config = dict(
    parallel_block=False,
    init_std_qkv=0.0334,
    init_std_o=0.00655,
    init_out_by_depth=True,
    lr_head=0.004,
    steps=8826,
    dataset='wikipedia_en',
)
MLP neurons of a small language model. Each row is named by its layer, matrix (down: output weights) and neuron, and shows model dimensions 48-143. Each number is 500 + 50 x the weight over its row's rms, rounded and kept within 0 to 999. Numbers have three digits each.
A block is one neuron, or neurons of one layer that tend to fire together. After each block is what it responds to, as a language model described it from the Wikipedia text at the highest values.

L7.down695:477487478535461561500554491479504484470313522488546499546567435539536530606518523450496539483524431539489462455514470472528521477486466500447499532544482520542518327488531440564487551550537489406506473506473590494508430553530493485437522511479547483557447462508488483512506538524490563473
Space before numbers. A standalone space token placed before a number, year, score or odd word, such as in 1326, a 2–1 defeat, ZoBell.

L2.down120:469418493452518493515521452464579478549364487511471497502495550505512451535502496574495485533533526474540519446453643568628524534456474489416431493424472504498397465590479534495492420566555472563447442579551522477577569473395472466475578623486505521466502561520457493550540456464481514430
L2.down135:460480482534452492471535496520455574474566484442437427522546475506444558592515538449533574538452462578524535478508508492467573522533520590492480482522565540500546530499466432511496497467474542542561459411470533544462524478487482487592477494482425449453522517437497434468536515564540490510
L2.down146:461471554520433502487430423437440558544498411509556490495510498503535473519576398474433518528563473483422510493459503476612510601527480633541470527490441490531615632505473537557482558458476515488523477510503535553522558505521537531583555450489534469624472512533497607486453532508449378465
L2.down176:540421477531511506417501493588570432479508460516478440429499426598514490552546542479462508582558455522394525485435530443515589556491488444427447543486496439450584470493574534346480577512532495428575496512449576424510499463519495461558614522400464492487488568454451544529511537485471460530
L2.down299:522485472487505490495580614419461491345468561575511504442575519458503420555510517499482516573486553603438430561420538460467551523467502379455470485354503469448436492501508467549516499623494536570555449448511602464445520445499473402479567546498520537506528519481472437543474553435540526520
L2.down703:389411492508436499518488460473504460587449389553511528512487514517488531508522522609544588543490491508561440516518517459468526589380510526504448514504455591461561511607448472610508448525515512468549469516495521543467565516583603522566609506436445446531534522529520515503438488435401460545
L2.down781:489455439439537446527514415538566439461520479568427473520467489407596552509595492510540513619508507559512549456470434453489501482498498523629483452557499521520550529552480408516517518520493555529434438450542591526395541476610413453478575497489487480463527522562403497423498432471515435548
L2.down820:540562423528488471527602523453412596559458471553571379441424506517490486515445560484479470579518529517553488547458637516509518382428503472492490454508524494451467438474537511461537411424511450445538522501475414466534489474555484615480572512457458461527515509436493463484400563447536576455
Possessive apostrophe, role "as". Fires on the apostrophe of possessive 's after a noun (Britain's, the division's), on "as" giving a role (known as, resigned as), and on year-range dashes (2003–04).

L6.down18:426515487451468435519471497524507473562419570465527473448445512464534392486423476443508594457428570611492442398472403473511527529487473484565529433456559450492525561466493535553451528464507595611539481502558510493495397495527433523544500498482437462513576482458479555519611448442523461591
L6.down517:482463577483518504470537444507386506415664510517469458440518517481535559495428468526514561498461439563568587484446476515510543528485589490477589545433540453514483509436509423491524492431520515473507479456481502523595451499498524562527438504555555430459518488516481538522496412435520465426
L6.down614:513536528507557562455420530556523419507344600450524493516497549366468427412463497457529468456546589530479477565556457506384492440537482497520478441517482572472459518460542538450525487486508518524551455395534524468485520487575462462545559495510437532462431504505575603485491483543582347546
L6.down624:377553540507467582508565497363379502381402502469510439517455472465474533489458512462532625490450503608524496501485471492473477532473544494440548460542537563514497480474513498531438452414534593522479508486527499577499481525473484524447506464548545553468539463514510500569569548568486430520
L6.down750:512434555499466519504424433563502413438467475500567388501517485497468560504521481510540519552389392531470533514584466424484541569531482467462529475532502503472540554457528484439488483509549579550519565430543508557419558470514419493652441527474416405494474555530416471595505449497482417494
L6.down758:454407505459505484505502356597605450477418554537522494463533452510447463556454460502450549542554469520433500467532529516531508515532538356582587414518537563466565521488524468521467626558534494493448567463447522544493444511491528420592466499442507483491559492500454499560557475483532532477
L6.down803:498591381548511565462540435464537457420689451503464529560464455472486584506528502456546585451550550528515433516465361544524451609498537456508511459564541517466461504568467415498451620459519461486591499474484531591432499458422479530525480489418489520575604503521544485448474472556471474522
L6.down867:471497550390475593546558456553502489561443585464507520487487520425424556473587435443550546551504466583561544565543490536511474560590471512454479413510565518550523521499503461541436472517479462466548516532543556603465479482452420613518453544427541402578519447498460565413485529573505609508
Agentive by, infobox fields. Mostly by after past participles, especially in succession boxes and credits (Succeeded by, Preceded by, Edited by, owned by), plus infobox field-label pieces (Location:, Candidate, Country).

L6.down185:544561475506508550436439483465442553533528550502565437498492585606552514456477501440527431613508537553441471405461535465523493525455422571609488538460533537528536428521540468480476533493445527480518435589529435519489497581498482470465556526481444510522579607560462489471522413434550430537
L6.down421:468526508566565580468470617496520549515481511529474477547532489518470537645453512524436561440543440414568417523560477532449414480532552485472507514527497525530571343523390522573391488502523459486504462565525547464482497489518575411476490466538565470482496486485518543513369495473503552477
L6.down654:402483462457525466573556508410574592488525455479495477458472512441539493446448482507451557499545554475423578508487493561471489460523426460433432463410507485600442462517523495517500505604581482545497564522485492605481643535580425491524457595457520440558447540501518548488416436460561552486
L6.down694:514502420539432555532541520506503515500362477447571471541529461480491439526567578462556485596462491465460482473473395497489535524434464582520475485558500510516580397584493437403543560557537515528480476472533516489519521591535409534546524535435513502511461424493408531540442563616470539576
L6.down776:508565516550525505410560506447455448442421546541569555596447525523481462394465381497503523535467520536521558454476498500536496601514557572443479564453569496538539463473476450555523489475503485392610395482477561494509533490499560550434506444597518498437444504488496549522491487430481509413
L6.down806:529431479519480556477486546408564427479252454521533485589517597452497460457531556529544472460521442481472491455563536518502455472490529535510550446486488552440506574423575492494511523449526493470542459526564465465596479443526513446533567501453449590489440453500545563448461464544516541552
L6.down887:468478491484557591570516479465442520492449477553474494527499402551523552557517502476487506564561418488508476500506436493505529489448462524359451517564463524492598405507472517580543487508573519405484535547532614567494486575517521411478558461463532615511448447527504548535590524491530482456
L6.down894:464512519516475428425494454424514537535484486454545522539509556562409584531524485487483498511539503583520476515516546481533545546488457514509525486546364462474560433553450530512498541494452462459538466511563503522392578471522491467594450568457507428467474569513479547520512486547623457434
Standalone space tokens. A bare space split off from the next word, mostly before digits, symbols or rare letters, as in "Fini Zanuck", "reported 500,000", "Science & Engineering".

L2.down26:480509524455437432482584456513470485518534514432601473412529523575549493496537479532467502451430399496526516436424496512590544529478463525518520539508514467454442462478499554534506507492608515426524510494510534530479513518435544417421598442377484469560519546522457540546541496529471624537
L2.down125:427508564542486523510555533323457477453364425558531466409481528523466420511440466590486490514474544546534425534527518531411506484466498450454491522411452511472424585446432526492501494532489483515585510426548584542531529477569464534513492536520548478462499471463479404488469523554463508490
L2.down225:478466551443571476564524520601474520433457501562461481527426522425465442543514509478553442510385439546483496472553472608478445508521492529434524522561573443467464567537438478481424563447391536435438515605545475501485462507438519541500463481407455520569530518509541434473557532528410486596
L2.down372:515510505584517486502557476531522459460445543520600543518431517456601502452512427427490500491471579507479589455441481552468473411612567421522450471535489512298499496462562472470498463471513467565479476461562576437483477515486524542520508521523394457506512585520590442472466406456503561517
L2.down427:528509460480383525489508477506508419489537540506532421401512457473421534499429482572579462483461457476528452519550441514469467459551491434392585507497563452542540517471544491431425521504534498452511469585484516463428515546519512609466462423412608528546493505516499420467425563548559442483
L2.down471:616503550578440602421557481477387452460421452391450468496497516539527522559594440517525525571572441499541475586481441434594486442540512503485510604559452482508624488503540425543428553576498453442510455450494444524514547533604577531407470478467518549525561503481502505438528442385493555471
L2.down612:500509467540464539434505527500470469550483493512499493497538582548515549480520511435440491483476443533617607494438489486463499513568516443456530506540525489493449566474554513499418534480641598484440428522429500518569498452402503607498532524459515438426552491511484486496448437507552482461
L2.down824:486452476519415481569586482470574522484758457468517425541538482450439526489461492459544501553488494571447599523517492480474503463449446409497480463501502487527456447516471527503520540547536448439353453477415565460452506567536443484463525482556442469449464478433536455539544493576544514490
Mid-word fragments and date spaces. Mid-word vowel-consonant pieces such as ec in special/species, ac in coach, et in Elizabeth; also the space between a month name or in/on and a following day or year number.

L2.down16:537549578469472506462504515572492469486467431501537427511464467447473519492444523417429504451475423513546453579576448559539488547479482477452557483484521487565530625529439468539489480488513527442443491456452539462428537497479494491479425517399518502498501427541440546509429518472457468456
L2.down34:493537515461496449446483514494445486411586484451471559481564561591507435497424446454575472467567574493561434456551522376374517477502464457562504488470443547486505537440511455472540532509540454523569478558566519520527448523562462498476555550531541526600532636444521511524547481473543478478
L2.down172:510502478571431476474449464491490440534451395436543504560579476632450460433541477589526532389511496474601474509475534453562534469473493505426533530491434440510514555606475464474522537406532503469461493448460511583467573485551486498460522475578507558483476518448564533520521518409464452478
L2.down323:522551480481476474442454545530496477402513502514532599513435512592572407528411550470576486479536546435478460442464572563394469475519475474567391561557459552400433546520513442478455454520520458523528613456484505520576445463462425487507470485576456559516507610490531442475484481527560463478
L2.down587:477487554517473479445481509475461482407608504452439571489484537539453452460496439461602465472528474517497358461511518436385477580554491482492527548435503556495469567457419412495469564481493534555505513471514514560477430485568457504454474502544471490553488547477493501504514436527566500457
L2.down681:430474541578646503433543558412482596437476462508470442482477422580570552490572562524543571517469588498579349488477495520562443540477437551540509534484547492566485438496421450528483520513564434530432430556505452487538502494500549493545511488466492501594524538524458434531486465450435532543
L2.down707:460524493537459445532471521539548522455553491488458534419568481543467528514579548507547567549498606448412494445468526467468445498486453494572464481527541441502457530550401445475535400528493556503571505512588433457551555460423582540538454486412536550483514608572491458493495605514478522452
L2.down834:433478583469523394440458490471456483475515415536527565546458621506500480506506534515516543525440409464615496466519533503423465520488498485468505551555473553514464494529494513553509442493611413456570568517481527426499552521546525501437488512580476508486470541401440500475517469465513577479
Paragraph-break newline. The second newline of a blank line, strongest right after an article's short-description line (e.g. "Croatian footballer") and before the lead, also before headings, tables, lists.

L7.down77:457464412466539506363464469561465480439443425494474447528490423583474469534446477411495539533501567505437493494461404500561572573449481437487533489450594552439535554511490543517495564468562563522558524506596514526513537457461437550501549452516519549615537572523505476533551534462499468524
Role-assigning "as" and agent "by". Mostly "as" after verbs like named, elected, succeeded, served that assign roles or titles, and "by" after participles such as edited by or a novel by; occasionally mid-word fragments.

L6.down9:489467505452492539459526394470459470447476484613569494508534505568476449544520470551491600512509546464437600536484499519536536536450511466447477467509469583392502507544520547499561412503465491517466442497547509512559533574426481492498494502475530495501476424542480430438476497510466532492
L6.down24:497556422501562521486500573500534459406510538469426565553515487492420508579564483459505501438512543371468576478504439460498431572547538481518459469513491448440484551558530459527499469536511441533498594540439455497510556493414555445488511538488446488483628444518606465472449515547423400565
L6.down86:438504562486445523501469521418462480386599522515515487445389491451505468576490407540477471453499474515556448508516478499479503582525524440512512555540541400556515417491453396492514395510580447592542497447554573577544453536543508595463481542504536418537507483569460545565554463500512506495
L6.down411:464514504434559574486469556514488469487583460415582517509434542512473458487605458409486441478602448378445465479553475473537457488491521545545542443555410492434520488536427489534548501541497502500479553542462525493507553504522532557499606521424430482540553492571526511418505454483497418568
L6.down456:527503516500484517466512469546385581410524395528504518481533565578531529519530471390412554479610446470582441522551476457514477533550547512543579362553393503436440459421509445474559459528565431566492564510562469585464490485485517534496461454466530510579540456507492376490502524463533519549
L6.down736:545535421498525507476382501587527495440432564375528554525445450444441478440506512574486435439592528469461446474502484554482484491490459498590583451534454473433464525427475562400471504531509467561467509538531519489501507545441498416451495460516425509535438467561463480492483478518447431525
L6.down773:506498468509581499477504514462526494467868497464543509512483526486576510436558493548465507392547543524474463431428486485486472511510502429505567475492441460467464444493507516421580464560460487528437512559550510455536535536510515476456554460423481470500461504564530536469510526455436471546
L6.down819:542488514487472465407401535553480478399620445483490565536512565578423506422498503459497532393572541415464523431520472495410464597533546545570533461554450453422473548512547483465531561546543517545548532487549453468499544455492448553442497543407471494551585578493497498402493554577531493561
Paragraph break newlines. The second newline of a blank-line break after a finished paragraph or table, and the == that opens a section heading such as ==Beliefs.